{
  "n_layer": 14,
  "n_head": 4,
  "norm": "rmsnorm",
  "qk_norm": true,
  "attn_scale": 0.125,
  "beta1": 0.93,
  "warmup_steps": 0,
  "schedule": "wsd",
  "decay_fraction": 0.634,
  "steps": 5286,
  "dataset": "wikipedia_en"
}
MLP neurons of a small language model. Each row is named by its layer, matrix (gate and up: input weights; down: output weights) and neuron, and shows model dimensions 16-207. Each number is 500 + 40 x the weight over its row's rms, rounded and kept within 0 to 999. Numbers have three digits each. A neuron's up and down rows have the sign that makes its largest values positive.
After each neuron's rows, "fires on" lists the tokens most often at its 100 highest values on Wikipedia text that the model never trained on. A number after a token or word is its count.

L8.gate400:464602522489492464435505459526516520417522420470513571434511448475480589457447531557500453465473539488461524529567563518463486551521523496504517509518498520450499490511460529518510492438448535445547543468501527548537531541491489470533517516449528416565461487510492447481518458532460497528434539491518542498508549574406501518524482446554549502517531540491462557550502569453444452452558492531494472534506499546511475461609514517488501515397520520536524497486511502500488482512494521454521482535535524549586499532552417427491455486506471436547516446489428461581524474519488466538
L8.up400:491536431541546434570469511445477453543476521382528575474480511492472482516509509557549462520578441481544522559445433520515466505494488574499573557446505472489508496518490503503440477515463495472559550409507487449545519529538479503450461416483524464574477484491576486515618501449444513476565514453518504466526555591554521495442478506487512500466507575492472507488537547519514428534479507471535430553536490446518457462441553523466461494454497517510511493553455544464532467525419546492558526549503537551509457506553511503509541513431569584526539451487529450573505443425494513479
L8.down400:513482534430564543498459545517470475506547470439469543450535476444525550530564533529475476541538530507568521496543491521487475471518561526468492535492402528561493501504619464483553515472529513456546596496501528505523475426493474491440451463540493499519484464523462501416500512438488551496517584504494469474537549509498547546507480494545500496515500447460585611456543444455495476471429476463498529451434563515550485526479412485485536543413513498489521460475441482415515432467450546490481441530472537528557532549476521504544520484522502509476589506502550540477580517467561440469
fires on: "p" 18, " f" 16, "f" 12, " F" 12, "l" 7

L6.gate252:451508463446534461419437542443566478508421512524446464524518433496487534491445457509577444483548467492491547532519518506462534511491507450452445505420519488625521396456551524421495530458506540504501469467514566545471494486442458500487557539566495422456434465504554542519495522532446528509507523544510470507533511469462562465463487497450529492469463533505418565496456496537437526539460483510522490399477484479482488572546502499513465507544473496569486435522517514497437464419518560563488468407470516454527575477541506511546491469480535497524370523472518494445484459438505482474
L6.up252:453572565500509514451496559444518420479521491527574467475534511503468512474456513515518470530540470489493443554491495493430529501411463491440515558492501490520530464517469509496483511415445466469481514520473487504468464532490502506478472425480535536544457449495563538571470479466472481539478512502450532539486484421499474524517497400603519434478496520558472544550473542524546551556537497480518515529512537439498479523502484517451534473544500534559477459482525512468520494456552479480499463395440496473511579517510449528585654493466510501526505571463509383485597584516474535461
L6.down252:569470465446552537509518493501524488493532541496531509458496515467486503465531452535499492415480538604495595489501526440481461514521498474495564528517469527462512487529483527511549570461521546512490579400450447542454590510469504531502473528413578529578463532436468540515506494524430490470457497517512499466509439504469558446474573469502524439526485498420547504491470446521560511518500538517477499459497472517466516517432447508449516555537501497435458508481502477498473462580506479461463510456582412483553469548502479494475515520500502535463476496513404501463527453535528472458
fires on: "," 19, "2," 8, " when" 8, "a." 7, "1," 6, "s." 5

L9.gate234:512530518472522465527519490509547474559493447438426523472635491503508516520519515519505510525451485509499525530510500497511552457511479444538476499536489504465602553469482489541447483448465523471522457446493500495446551447555481495506425608444500501529421510525504497396462492480526518416506538434529497581548487543421508574470538454551455514506507523527544446488472497475492491534465496487537474478503547505500522550547455454464532459500486494435442576512458538576499541454535492537470527462460554534505472527497554510513434478535524542490540517498483492508557558518510536511
L9.up234:513500519463421500532489476508472537455602425444504530432527496521511500492529492511467507410533518507486445530506466479563508491491503476493592398481437512474510539519528499569500545510438406468568489506522489532503507550497585502510508525560539554479448478436484502528573543513521522506534446484515522500536441536537470477526462440576476540547468564530459480513496553555503509444544560481470548509503550490472530509486533492477484488477468461416494473449503520472514490490500472438461476506499524475514502460504406552495508436478466500487483441515547464538513571470600504552
L9.down234:489539404507462495545509535534439511507546504468532489496528511492532421500508447505499485545542505541542532561534566494459479461463456469499574494518590579515570487441503533516478512612519466498534502551561545440495463520550491486510547466521478555494443445485502492459580531475505539468448507546438510533460498555554569478437544481449460481545571473515514543507504503496473452485532519597419506489486541466441429510526551535502476568477433528483594515499506510457505496488532520440529474533483474534481511527452493485494470461500518523485478433552510463490548511434538462524
fires on: "ed" 36, "ated" 6, "ing" 5, "en" 5

L2.gate392:479466476488523435553521601499528519499504473456519459488530487482474491451527559487482484466559415540581459486523550508493527570488541477560547451425560480535480563481535563426372486435509512508479492499561554512492497457523466477439478572549544489484462411507502458522524475519523468510602523540527509464501515498531403447477535560567500508482446481508499492508507511512494536502530575533560477475464519451436478427568507488440497436428486535438526501501512472499474546418512451479497508514512482531453502540465491460518477514516464485494534550523416424520538486470491473477
L2.up392:462483510507480444513523573479593502470543501475505467442498500522407483444451499524526515450521451506498410435462574460492519512482548424553561483417517550495468545520521545422464449557470490482502465459583483504493505504484478556473474560522564427512526456487550480527483423489532493526538570527536541484449520499517480521447476558552501456400530501533464542527551523498499592569509491512537470526528544513471531538472578469526549492458511469433525488617466487502461542367519522477506469500520475509470517558502485483485521505521476538470483573507411536489547464446500466477
L2.down392:466504499499470476487549487488535367481535541533453513487491491610487536484509503579514536486442406544447500504493499479573538439483536446505493443478473521501453508547496532524534467509463410563576548493451470496512537503496517531507549467473481455489620457534511561477487520571551536443471483504472549516472532487553493549468437524535479464465496488521499471509576516475554502562577505484544462469463547436500560485457511499453430488542520548473499469545515475469513531455483561509517405518480516535462455566485487510562533528508533582453494471503493471499498476525438498496
fires on: "A)" 17, "8)" 10, " 1," 9, "atin" 8, " in)" 7, " 2," 7

L6.gate72:553538452456568484490479519507451463479534499475545524487472492547498498510491433527564453522523508476480480470530582497521516519524577433565519595459522477493486535504499559475465529425533497564527471525493469524526493443492532539559514516524425443443555550487572522539514412564459495467440484576547477470513404455569475483474485446599545436435508547513516503547471504475578495460524477504474527471474590463507494537560555522503440450493540472594458461535524506435522460490513497491452521494538471539523501533505504511518552495491547511504510522507458543405494435517519489523
L6.up72:459455505464508563486532511472507495427475500573493492485526397448575448473484527543645498502478405493482473507471548526513465466449479534508551465488415476491427467431572530538438461476498493492455567407557559497481471502451515496555521547447547487471454482507537530567498465521472474509465468461434513564453467431555531524587511433552558498492486541476511514434477570529474527525399575490465465463421500529501471502491492577574484463526518511484459597491471530551518528487499486490513477487470545486525489502541457506515475540482475519465451462492562576502493465512473499492
L6.down72:540459557426584473469483532487554475517525499452493459482508478538457525465502527521438510498527503491493501558489562466444526431511501577450503501517527506565561465483543541532513543476562470424446463465524578488442443524523509579469481483439498525511543505435483522551498486539495538546515501506538457479529432516492487479540517544540487416445575473465530485509517507490483499510507504468466524524485496502480480523475447544558436513489515465477454493533500489547382483504562554434439447439529494501492500498581580555484513505486578467580520537509483524501499590520452480531
fires on: "," 13, "6," 11, "9," 8, "2," 8, "1," 8, "7," 8

L6.gate688:451476537520464491535542495472468514536480483419479483497496455432534492487443484627559480497517499551512583443543485492444526556532465488506468478511476558515516555521483478513511563495497481489474492544505470511447491587597496519544510468525505472506474475482460478549526568457458460461466548472466497553473560589446545497529468460502579529496495492486485518551556531520515494535526500519542460457546508539501480493573504453490523462599541516541528554465585500485479539498518524490516486485503489413532410525527508511507513497497460431488510543510502524484446498543432484539
L6.up688:454507500575525487598500487459474408447457522425556467491422540531544463497488472479503489543515484461578528594529475491478498423540523464521558506463488566528503498482486506484531455448505539521490505475542493455545514458517524457575511533522525500541572415541535550496556498515527459543490462460521474469456531495457462510500497534510543412526498531496494461481486504490592504537466479541515538513529448574505516476533546524460504466527456477527517492516425455473470541585503494551529492563466515486555469485518488478541514473486432541519510539506480461595564487503526498501
L6.down688:458490477428469519503455537477443515514433466501401532485528529486483517434469508490482483473514525444556546470518513481504521469530514462493493539545445541462501550564560487518499577448483516530500525528472466536526515528501502514505472487502493496466408480466581497524584529452547510517481496500494468539489506499472534590566514421473406486463453510477545554560539513467511535500506497485502464406490520555536449441548458522469523576516560426518513539436446491501562508461495490580468467514519496427526429565509600491480538479469458502456530526437446473440465552549423488455
fires on: "b" 35, "p" 13, "pl" 10, "n" 8, "l" 7, "0" 4

L7.gate51:481462548436526526439404526480540487495456500429537506534484455453466516461513438513580432420435494521516513496497543507458488580549542542491492470495533491508520440499539503509458557469570480495526536430494456480494476456543468523511478532492426457502496516486577499551434518428454521533521521541474518602488516522470523472503499440486512458459521450496570515512444532446548548492415553552493514489428497488439429484529521545515514482524482463523436526507532570537433472522483497491481525466558485484576507455546530544524545477509497519540510546531527488398471469498513486545
L7.up51:467455495481574491491496523570509481503496525454510489461452482466430479414484471496575510511544416486595435524524484515484513457474542471508493565457418460474510525440471558468434571434517499518532496442514477413464491454531491465545464544508531477497508505531511486471509479488522481504514530545528476543512518420513525544503577533504505462517484498422560469504483555478539569490507487487472524479437506523497491529518501504458479530507490575482399521444561547463491557494536561517475439477489456476536482539487531595513535491532549446395518477501483481396572551507524470586
L7.down51:487436515552525485462478546558469504516540536485502540433552531524477467487486468517511473467528503632560516514583534556527484495522510484498488490490495503532522484553410499584586431457534428510481543426514489492538470470513513582453480483500532461562531486597530522520440448541475448545495581527474471498508446510521510533527491508507481562511534520477511506463432470506483534480573542489547521484525466557512502520542490475479474512458488530469430615440488525553441383464549523480485432478546479484491468491498533481474484512429569478455484565484486531562465498546520461453
fires on: " to" 20, " after" 15, " which" 6, " when" 5, " of" 5, "," 5

L6.gate270:526515520509464471516479518513440496501488474517477454519519509480505473531470542497495507476561503596481535552456560510505535476476536437446496482506404561465534499450515519457549464536495486531556502483470474489514480507515505496487504489431496471469451505516513510460500482572510446482491525554508513566491529482484541515512490500454547492500451577488563508488429465501410481522469431511522555489502500532513505421528469479397525559429564546504518529490538480479442477557547497520554505481538495458524399567517533486447468429429481411483433468453515452449491467539491486558
L6.up270:507478493558517529592471485551471407525485491523505450471521557560487516473475435494362472495455498491450576587487544483527522513470489523474570475527461579492522498456540434489465509489500480495518459543537469495544543486487537492559524546525435522447513509465434488469473411559534435519446531471500473441526428475463451509540517468569516483573518504491482496457485485528534511541527472509527497471526487448475439505537604493483479483480474548536567503527475515464479491554495435575480438521511433510598520584474485503451468565504521526430463434480457504448465505557527478496
L6.down270:495510466548541496417469456560504490466516575512494514478474560530458463514440508464491461477510499441525484507573467441468499600528500563443503460601467580474482498572477541554523430545532416528481474488444491563568561493501567554524512513514494556517521386447507475558453492546531518479505490535479445459514572496462551473488474426483528498462518520445510522496616482489444558512493493430540562472467479479556517482472511511455560483504545531516466474436521462495454497509499574535551483481489464445447491506482482425486471451481530443484562555483489527513524555483471530572
fires on: "um" 13, " As" 13, " as" 11, "elf" 8, " When" 7, "on" 7

L6.gate656:544526518540501505551416478558493512501503556462483510510510519481454468517500475501461496555604522507480497509500509561515422481528463491534440564521535434519521474490475535465479557472539513569512505484547476386493525460523476534507475513493457475503506437488495462511521445571475499532425524487555501576448502501467617521496495517440542508418493433503501500449514541500453417435497475518490448510509478528545464432472471543522530430529509560531499494495525474486519530484437497558518486507548532436500496549466493499425465508448338449434539458569503438510506512533454478486
L6.up656:519492497503459542562540439448442540461531463494464516558501547474533530444516563478481475545460471481489522517564554437449466476518494525530484443495534458508548524480502489519538533455563452528508463456500533461449504579534526475513531530475545584486484419557484445527509449488446472482445425539587481525411585569524558460506576502528521456461436523449459549517558499472597502466525520506522510520500459501475498474464544442537488497501457517545511570529481483553467486461544471532552438450495501467544440562521472460501490508533457468448584509514559456458517475518403474497
L6.down656:460427433509550497496523567521464550519572449480454500478489480543514536536514454413493490470498501480480464509543560481496476560583522498505500488517551540496533567535483496516519474506547482512481521526470430504496478460548533534519483489527554485572509460426475553464541528410522519531548499446455518457474489534565533555551425468508466483477521490593489499523418529519496577428531516506431525506497460461565554459544483441485537568507598453525538515510474564449502569529588514532536481547461429503484511534467463453549548530504573531554530583537503481428472502630495503496
fires on: "g" 23, "m" 19, "d" 13, "e" 12, "st" 8

L11.gate560:515439471503556560462477479529432495473490507483542545507509456463497496578534369553511512500547551557561460426569528513438483511509578471539514491496470506505517435482491469502497491444501508525482516556532528484523495490514548499444465524489542505591514485520543528531509528499450493469466479496484534530489498560554512507472479477519442514469478516444477401474451522456529543482464571476578530487487498529567469567546480538516445453516424523457491471505493496475438474473427514512533504478406480549495543468446501513494464445487553498515476524463585525453523544473534496527
L11.up560:467496509482472486444458482490457498495544565477518558473551488541474454516496538541591497509535475497533450472507452550490505571540556592637420516417480514510482550484463533517531441500507513442454533443470557543444507484533568524500446511503458387522476486524500527481530511480468452410475474501562506454492570498501483454481490520508527527526488502486437471460488573477504518522488509538510592504490460518510468562560474546563505472516417466494493507554602478480490453472507486445513557537425521428507497560510530454518515443479508500544492439541568466495504508502493502486
L11.down560:473482529536458568503527453551491489506502470422477532529539442503523492440569538495468473474513482525516451516557516463456464480423489440480517498507498512535500509503433494512494533548483481463517474576419544453412561489399429486471543462470582500555566521474472419456522460565564522569447411519443566541444461511504518484487491446505409509574515442477529495500541476505446492525465435490467452523459549486445511526485514615541557510487436480519515454491504482494497512493514537461548461379519513576540530516472604537518506514529521475497492456458478492436499536491489508415
fires on: " T" 37, " C" 13, " to" 11, " out" 7, " in" 5, "pite" 4

L7.gate588:529474560537482448538559491478445506584577470524493574553409446471527426510516508491486491527445472420473508497411547478485507461542494445550488561478555429456463543460465461461498480532500500469557492490551541588529446629503495529502562467462409524466552484508456408487553527463539524452548525520498501476516540490498467495543513486558532491520546528470549457485505571565539431565464556473517502463522547416520515495470493491495501519475532557482519572467502459559477468539522491475460533434454563559539441459541520592493503471494518478423550501494518513490514544453468478550
L7.up588:564446521495448501506517529470501501478566605576624481512467456474511549561471451486540492513462481470501496527525520526476493470433535506494491473491535551449472552471470471481452436456463519466521506534547514501511499447515567557478519519453460497452481517551499418519473493590534526522492559454473554432536524491463463464545494461451550510476571561447473562450524462513555452570517518497515488471521492546503449500565425461474484486503463481451588514479541552496516444455511494494616480462470453484456460473589499485437489516516434498532430563472541467545452540529506529503
L7.down588:460589564524473555513505436403478526501491473516483500492439524439482510471485510576500519497479463480474519496546493449448547494533495545527503517515467511454547510505496490519600524500470436504414568448495551508452567542443496489512540458486571572422494562438447473542507534487508490425455516462507530399517541458499529517537494475463486464486405555500472500431513471500490470501520491486478533510522480551508490498582537487455466562502525447494571516474544565504501506512496557526512499515534508521452477536540530550470515497505463555465527574539512531541533446436476556511
fires on: "1" 18, "2" 11, " 21" 7, "7" 6, "ig" 5, "8" 5

L4.gate228:463478476508538488568512522499563574457481496441505506461541473469484427453519480463479499494545528509586452526584468420470457530532472512534537409495430518527513437463506409480530508481503455558500471451464543551530477543484473486521530534445503456551483540496423522487469392562574573515467472417502455533526585444507536473451560475514488546464500502473464406442451505452523500477462426531526492525495514519525474476464526505487466522502498516497539461562535466477541553545607590496483501521499553546606489452475486464432542524502475571472500521510503458491559482508519478528
L4.up228:554510451580550454492430515474512450461542505517454526460480533483459460494516424545455506506504535544472516435544505534469501462532485432412511457528484546470445469491495551502467469493488500547431438516492534459480453513534563437477583452447495455487551450435559537549544564410525493536526517517550560418490517465503516482489520524527463425502444447516504476427521486497530441489492459490560527559447440566469462454567544515487487500484472422518509506418543472440532479499556508470530474489534501488587522578543500496444472504493458471464549510493504469474531426446454522470
L4.down228:478506473464508467469472544465475458519462426532489508514504498460365462446545478575526492487446444542464512484455509607511530469456459535537546489442530542520513513467543429455566472493486537524466495464484538491516517556505522515549518471549547507575448512536486470503500526568468441505505466549494517536523490537513514507511492531525488529468490515571520501469505468528570483537444553509515573510476528535450495493460473452424546448406574510416470547431513491478475581516514527575543597592536453498503526506517482498453532423470469631522520499543443444508381461542458506501
fires on: "r" 17, " Tr" 13, "ch" 9, "t" 9, "v" 5, "h" 5

L7.gate369:556489467444438525500436449474463579536521500416459501538489463490463547513516549586481465502468487463495543522476490491500507476490425506512595532535499523522586527531519534476510409470465442555475455488424525465502445489480498466489547528518527514498473548440597459451520488462451477500490503473467558470448491533404545488516438486412578508552463492559521536493489494494497542437470462531417451458524520524591438455525499500550470464504568488476526495454472521541458539498528553453547538449512543512495513498509493488482491439492465525549470523536527460480509542533489553530
L7.up369:499456478577494530479564532482502508441500527489564532541515568515502477505502506443525546515506485397596510514488489455562478524539443420498444516518554443529520503526495511558514549529517537500517558441537518496483552520487494462494462532587503466503487471462529511593519493530439480458548486544561447497449505474568507456537569489472509469495470531537525445504518509456525524478533523425506451450512443479470466523451514533488512564495526586498479483532549515501528438534464487521468498518483477502430468539521516469483529487501471557525515460426458434499520548526472451520
L7.down369:470503507493506625507479463456488500463468559475489464563482502506484526505481463507465542536490448441559541493468497477520489542547511459527502515472575631473575499517537468445522524568461560469492526466492482527474505475522522551502518468588474500531459451516535485558524480553498496479471447459504452527519536546523518502524507540547483510534440504475554524522550450501518486448430473462508474474408578524494496498490494462457546509476556518526512541566457574468490583481492463544484483512512496453523525460498456488539497433481550560553518486507497477471429566527440549601
fires on: "g" 23, "st" 13, "ag" 7, "ay" 7, "b" 6, "y" 5

L4.gate138:445504456540499466475551518516532410498532531535397478523488521417504484545464474596479504513561539462516398449477545507523485548565558486472581496517508471509526480504544583453475529419488500487516459526551481499553511535510454483445517541531451544549511516464544498480534539509468550541462552519569513449477483473469521530484485564488496509557514503507557534467470526543485489458515486565484489531533406455455516478492488527520503550571499461525384438490537547439494478484433462526454515494481518529550508536503570496475499473452484501560561558452532504491577526476488567466
L4.up138:516466474525514453533467545514497562463473537544485513432448519461486573460508515527491540456600502519501522553455478510526495496520570421502558456475527495501526508529416524519512516493418528515502481584455487542485498511593502507482575472525395523558492491493484481530494488580537523481502547460558471500474450432450501499465535513476537525548500437437499539534507471549525526523476520520527472480553466443476513501516474447553484524473456475474515419530480430422485521398501492481503484517480492395513484503465533512539510520519444536504538526475464427525622468504519512551
L4.down138:481492485458416443512501546460473552432496569506527486404480486487473506507524513478529546459479456508525533563499488458452453499525505487573480420511525524528498516536449463601420525547502462556527491543527562551513504510568529461565501495470505487467573520575531565509468465591455560456528449454520499539482517545553504513483534592520473449482504418467425531531507454566516475514541500514519512506559527473445491565466454422562527512533486500434518481520494548529515534486517447474491407484477517460437521531477561488504562478509562512441539517468440520522641540489477497494
fires on: " 1," 14, " $" 14, " 2," 9, " 4" 6, " 2" 5, " 5," 5

L4.gate604:487491541537459503499542566485475487482510487516486519546569439436508491577546504518466471441505435548491470492512500479524524542527497518509488507428490499483520495456483546507435504446500461483540510478471544527567478445488557493530523480551384525492461445430463459496542453417498535472522507477496482566507555500484497548486519533486495480515522485500493547511576415427482497542549552549524568509575503503488581489486517412524519528517543528556485504434537497525476495533516478447469508481469527518587434534536572579530516479502537496523467472530575515551563522432519488476
L4.up604:460462468481461509498519561476468481488540499477517483486602417478513502508391567539529525463580545476559489500489539511492497542531532503450474525467499491494559536472505503585488505454457593508511537533451557449548481517534470503577501455472486547567515521412458582460468521495471539511515447451496453489556562491478509528486511471474530499521502524545465518467463443505528476473519552565415574500545545524457470463482493488511448525503511601450534556444519458474446455492500505559527498455446498482458441542541481521530544500533436459456447474508555518518597479518485479489
L4.down604:472469536515502521516517505397484525519511526513489484567536483483461534464506487426514527462471487598519443475459535520471534480483432476471400551430519485434556539490455498486518459500591438491524528559546515459561545407591523484499458498533469509454504501523481422501457477500504486474502527541470568525489498527521493460505522510467487510471444508525518591497596494439541420490531401509412596512534492496486568470455485472509476496506487524454484443534458514557484507521482471475510472554546467486560485456527512540445543502477496489473518473579446516632562479417476537434
fires on: "7" 19, "-2" 11, "8" 10, " No." 8, "9" 7, " (3" 6

L2.gate99:516510450487490540504491477452561466571473369519462426437456531465505542523427496457476536487529494482529569427532537534462511502568459509401481426426511467560501509492540519549493529487540473590520459518550601496519548461525409526526492539520527472520474478480432484465566425562542457499469496499533463485534516481522552485552521473526457512477475506465578503510484472521503469466527518493547497504443510562465502462532524426510544501514511517453483587536440481431458539520518544514543489539515502572486521487540410487408482511535467578473530502513476550517450505511475520505
L2.up99:516433436586491552560491436487518468488432438520465445428486551479429519567471511422466496503475544453556534504562521554476521496512559434503489429532531498515507513508584487561526580496501506561554465528545577505532502536535496503551513532484482502450488473457450475475499519497493466518470484506507515478540489439502591468504481470505517553454518430510484493580454458495471535450513452514620441464473449558529472513509511509455528415491494533505445509491465509465435464515515557558515463507472532555490510519606448446409470547540494582446478496531460531535473530536493509509
L2.down99:465506432572506488542463398561483473494475450510481462474538562536437485498468491425487548514489485468536552526568492609538498491532468439428442535402547464523515541475520518507516509499506588575569530477490551462462533532490527492552505485546512525504475458498467467496532510504567487479574545489506490500501487504513609463528476467553467461530538450458564552495492477569490457426492510508537498574457557473535495489519487485434463468466489478517413574498512477503559502507561555514537562483562528496516504569507453458428527534560545527486503527493473531511504469480493479518
fires on: " Sc" 31, "St" 18, "sc" 14, "h" 10, "c" 7, "ch" 6

L8.gate278:559523543450577524555496515515513447499438492415576546514432458538477468471527503531525547506506563438504485519507550566478517524513599518483550522467519462359511519548509467523487617543469524508462505451560515477490495560539449554463388479525479515473502505520438477491462546507451498542484464496512517506496536593418506544548460546551530586553558521498552464481492515458488455519476462457558507457490531472493498459467498474432353467557458469560466471465523416541470512475409449529456510534534515495472457493489521525489542502522425426468519557518503498513481462547521526450
L8.up278:445492424474452542459554409480489461475539526415513494487466581561541520479468442531577516517504507533532469499463487451572481522510480519570457453522468525471529500438424534569557487572482568468521471490534482496562608527513542518463494516544537413453478607486517452474428519474534549480502451468544434561449460525484553493454531507538495524512436536525490407469517505496478477440432566472533540525555531443522501515483499474480503540481506557579426519471519507514519483491572510475439453527491445459477553435528494490436494518450547513509527527501504508511517532464457507489
L8.down278:548513527563505514478591532540557527473512473410493498451469533518575450568414471445566434512570496557565430498492504471466462442510455512514454578489495517515529531505389464488487501512522445543525524497593488440506454458447475477524481469539498463494480551449511424495467527504542565555461517513451488516546470529497590495455462498553514516456456547477518485498586472450501496470527589512491553494522476438461489508559487516488520496472498547520519442481574552435536435476544512562511496544507492570512512518496476515531442611484551482450494524490567570490560517481482514548
fires on: " on" 18, "ed" 14, "ated" 7, " elect" 6, "ing" 5, " met" 5

L8.gate281:523489433423423533533472480527551489441460508512503468412556551472510510505460428471489452513527521424431528568484437533511529571497469527506446483593484531496523457528566498448491514522518460484467476489498478609450476520461530487504476458494413470507482569515517502493540476542478484447480503488533552539498550496517529587487488541506545519480575507502499554461526522484512572438489503470500508511472447462453509578560570484547525441559458469488479550562514493476502455507507524567493562465464454538527506508516551460459538446547529558513500462520557469473504465477472484512
L8.up281:590537479527429470505500479503502461476497513554528497519538440496492510513469453548502465561551556514511498486563475502521551495561502408522552482441528436465467450560486528504500515475495526543512458535486501465534495415489596570547463568567494541434559493490524530566435451499498498475447502505500481487495506434508564504452529463488483477480420516514553490518507498496537495519577465450441446514480504435596468467480520455473499542482500502542556566501500475494414519574474535507523501578536475536450465472551458461493486485494571434457507558612485494517517466508454507467
L8.down281:579557429461442482531571457550507492484536542484491488477539528500495476508513468580521512523480528481513480550516477513417521511497498568560562521515508494471523493452486533498527520524440535491503445542505541514491454412459522579547536525507473553442515507529481522531436497519506505583462439561480441595457526505438564562428504457518517550474516432507517593470502495476499545468488470511501432471537496505602575497516516429447521444473457504584594501504489514473457543496533525512503510489460505474439528457470452563473483472561474515536557529514481525531545450511512487413
fires on: "z" 19, " imp" 14, "v" 10, "l" 8, " del" 7, "ual" 5

L7.gate408:491493460450522483441457535442519466574487511433520513459504481499489540459543475512466441472555466478534496609432557462500533493521580491443568456487555478465460504431479501463477475487518402497454550469485534455528461423464500572545479472486455478450518461548466587532490501529483531484555521479514463423445459523525542541454508562478409463567528529493470472473501507493521514493470525475468527428504480451496454547493518549427432492542515473456520476552500539502547482429526504499469539463523391492500529485515524488530397572502513513485423456481501451469438476445497457513
L7.up408:541500484369522535519529552499474415536451495502535503502477497427500509463499535478494483447479511514552447512503519495469459472452540465474510541440511441471503470539569451422484474460520541469506573463517422451482490514438524465520509487461467477500559448530507437502485488562477536531528535527479500465408529605462535507518544510509530505564544467474552451537530522453456519529460490480464503413511588506530419587561490557480496509548527447565518442543527527522455488513517443431516545394470414523441475490479477480517498540494554523465518524433491525509505520502425531496
L7.down408:523487458510532584478577479492596476525477489467411533533525491488446527545484516554550570407512465664471546548504571500537521481527467477488446525553457502460505473476549518479513536497574474535539489471476484479489521478533469522456529547438504497462529534512511509583531552541496480520449482523513506517493497547569554517531538555492500452476504470490551509517547448510519430510534520548549448515479479482508475465467480475485439515371472468484493483452506544559484473548570505466542459515508458405514462525505504515428561477519442436457518483510520408487454549531503538497
fires on: "," 31, "s," 12, "3," 6, "1," 6, "2," 5, " of" 5

L7.gate2:506504477484519591465437509445495520529535514495471411474540497547465562468472454525524536529476504541460516437526493560499539562485566495558472549487542493513549528527554582527473507528509541474513521439514549525472467523540526463536555439493421472489462420531471488536442473516489552532533485444458493529546484509470500499510444512526484565508550527515478581504553527473445513507406412517476525505525510451477464548568553492497517502492541590552569427476460442473526525521442483508544460549552523461552475552534472569527484523492503427479492451508461553513484585508500567478
L7.up2:453524508455533510511541477473506536474503497497504536491507561531466468476525568499537515515507523468512431470584499454550575559537542563492499507513511525494478459476456562493547551569502491511481525450463502463495446528523485416474541473449518513566501394526431513514524506536499508550474424513484511465510501487472517472466535510545410511499538467492500439504483479526556507543561535564525468560495504504542539531507468476519527614421543499537494490493534437477478512503543447499436435522543492574394538412438533497474406494495533523514506451520502480493530531511542492469
L7.down2:460486538459516481469456479421512528489502490459435558537539445557516470539525460531511459521529527499520477489555507463436457529483533471619432512462543503440498506473497557499452511504482509511507479512469485557517529531465467502483589497514466496561472436450489520546489537516403484466550505519493457566569512458508466485399483503516415506434542495470481465483468479473489457542521576428480476471516498475533452463466479404525507463425537423533476551473503483596381482447498473471556465585541460496471512573520483467501496475505411463565468489580490471528503563421500456533
fires on: "is" 20, "um" 14, "b" 5, "est" 4, "vent" 4, "i" 4

L6.gate477:419470524532464511489505523540533565435536465505572430509495434424593560513546469524527492571596506599545417519540490512454510489466537511544530495494476562534492478432531440528558494544511541510478483435550552537500551502487527451473528460494488547461492453578524558481562478536533513543488459448464472489513484442470527532533558520523505575539479481507473512587539494477492506522484567490528582503547518484502526510457538482421543621543521526540524515403501544454515542455473511519473486478500509464498510544557468542570565464505433502543499482481415595493547489507486510518
L6.up477:544480555438532490526515420495466554575439472558512508507476469483479438464477449500550501541519523507552483563503498423514485551520545506490559494474509505538479458486519530470546482501439483501475491476486438497529581544541431508508426439411565543571562524500477563448456501503447455497525465580522566473549568484517543483478446560504553548532531477462446513520522571421472520514496551456483544553477561481515473516527491537518525499465514517549490526527610564557481473491526503445548488504432497525426428522497477442511538458493554440505540524582464510468553498439499483553
L6.down477:573456520512422514522546477459404521460485485442482440503505463457453487523496469508421476491454534505471506455469506586492436455516504505489475510494487509473504498461485532490565445493460522424543529432499526528508471502508448460456497550468435461527479475554542517503501518556399517499492466532527522512543484502507519509512563427476374455528504611531556449432502449504504502477513480427505498505487418559505518445488500473447490463490515588477569473497459527539446483412460452410557467516481447527491495429505477541474471435473454508502509499498435482508541541541533517454
fires on: "i" 37, "b" 6, "e" 5, "id" 5, "ission" 4, "ms" 4

L7.gate370:546555487442516552487506548549558444492486542543451456534502532474505456495492512537436474523539556480439512512546516495484508507497512515477446528530459401485493433487492471488459493531586490509507437468456542515449502528507509479536470457451442492482494459524498557445487491463511449531539499488564513487499486489444497535550474547448494495508504447528538503495456471488594494478545562454490549502477507557467561469524540497471454475554503514504507528531532484544531511519580471516612508429485454407437577478588459449529485434507499566454582500541523438504488473517543569526
L7.up370:539549524411515540485503488452548462630541540554427441583505579514532485446482570505539492481513571462476503494494492533474548504469513550557588542479500488494517452536523489554524527491529462469485536459451567497458538434484526500540404436528509523550546497469555441567514446452529515492448477529485455539499506404476487463503451496570510516548456471450498464512473489559508485462540468534501492538497500476438507487533555502483476417450527479568575535515472516506489381538504471579505492526475459500517465415495491506525507562495536502499537486493444536544512465560465556499
L7.down370:551620517573477592512549509498501509532514483466432487502510555545538546522570498467495582521522509476465488446493488494513518493431517517522564456507530481495512514482518452484527504474561533457527443523451492436432583495533533490509460474479463491584547481606521513510553465564561520495512542482501476497506429468521520504540467498451477520477492501532598563545497434526568497527511455520484458499484525527509445481490521520445488436504443527570539532469541480482582461522491482575527516438483596496443560454514468536513471499540485529522508481528504580539511440581512582456
fires on: "v" 45, " /" 14, "am" 9, " fe" 7, "-H" 6, "z" 4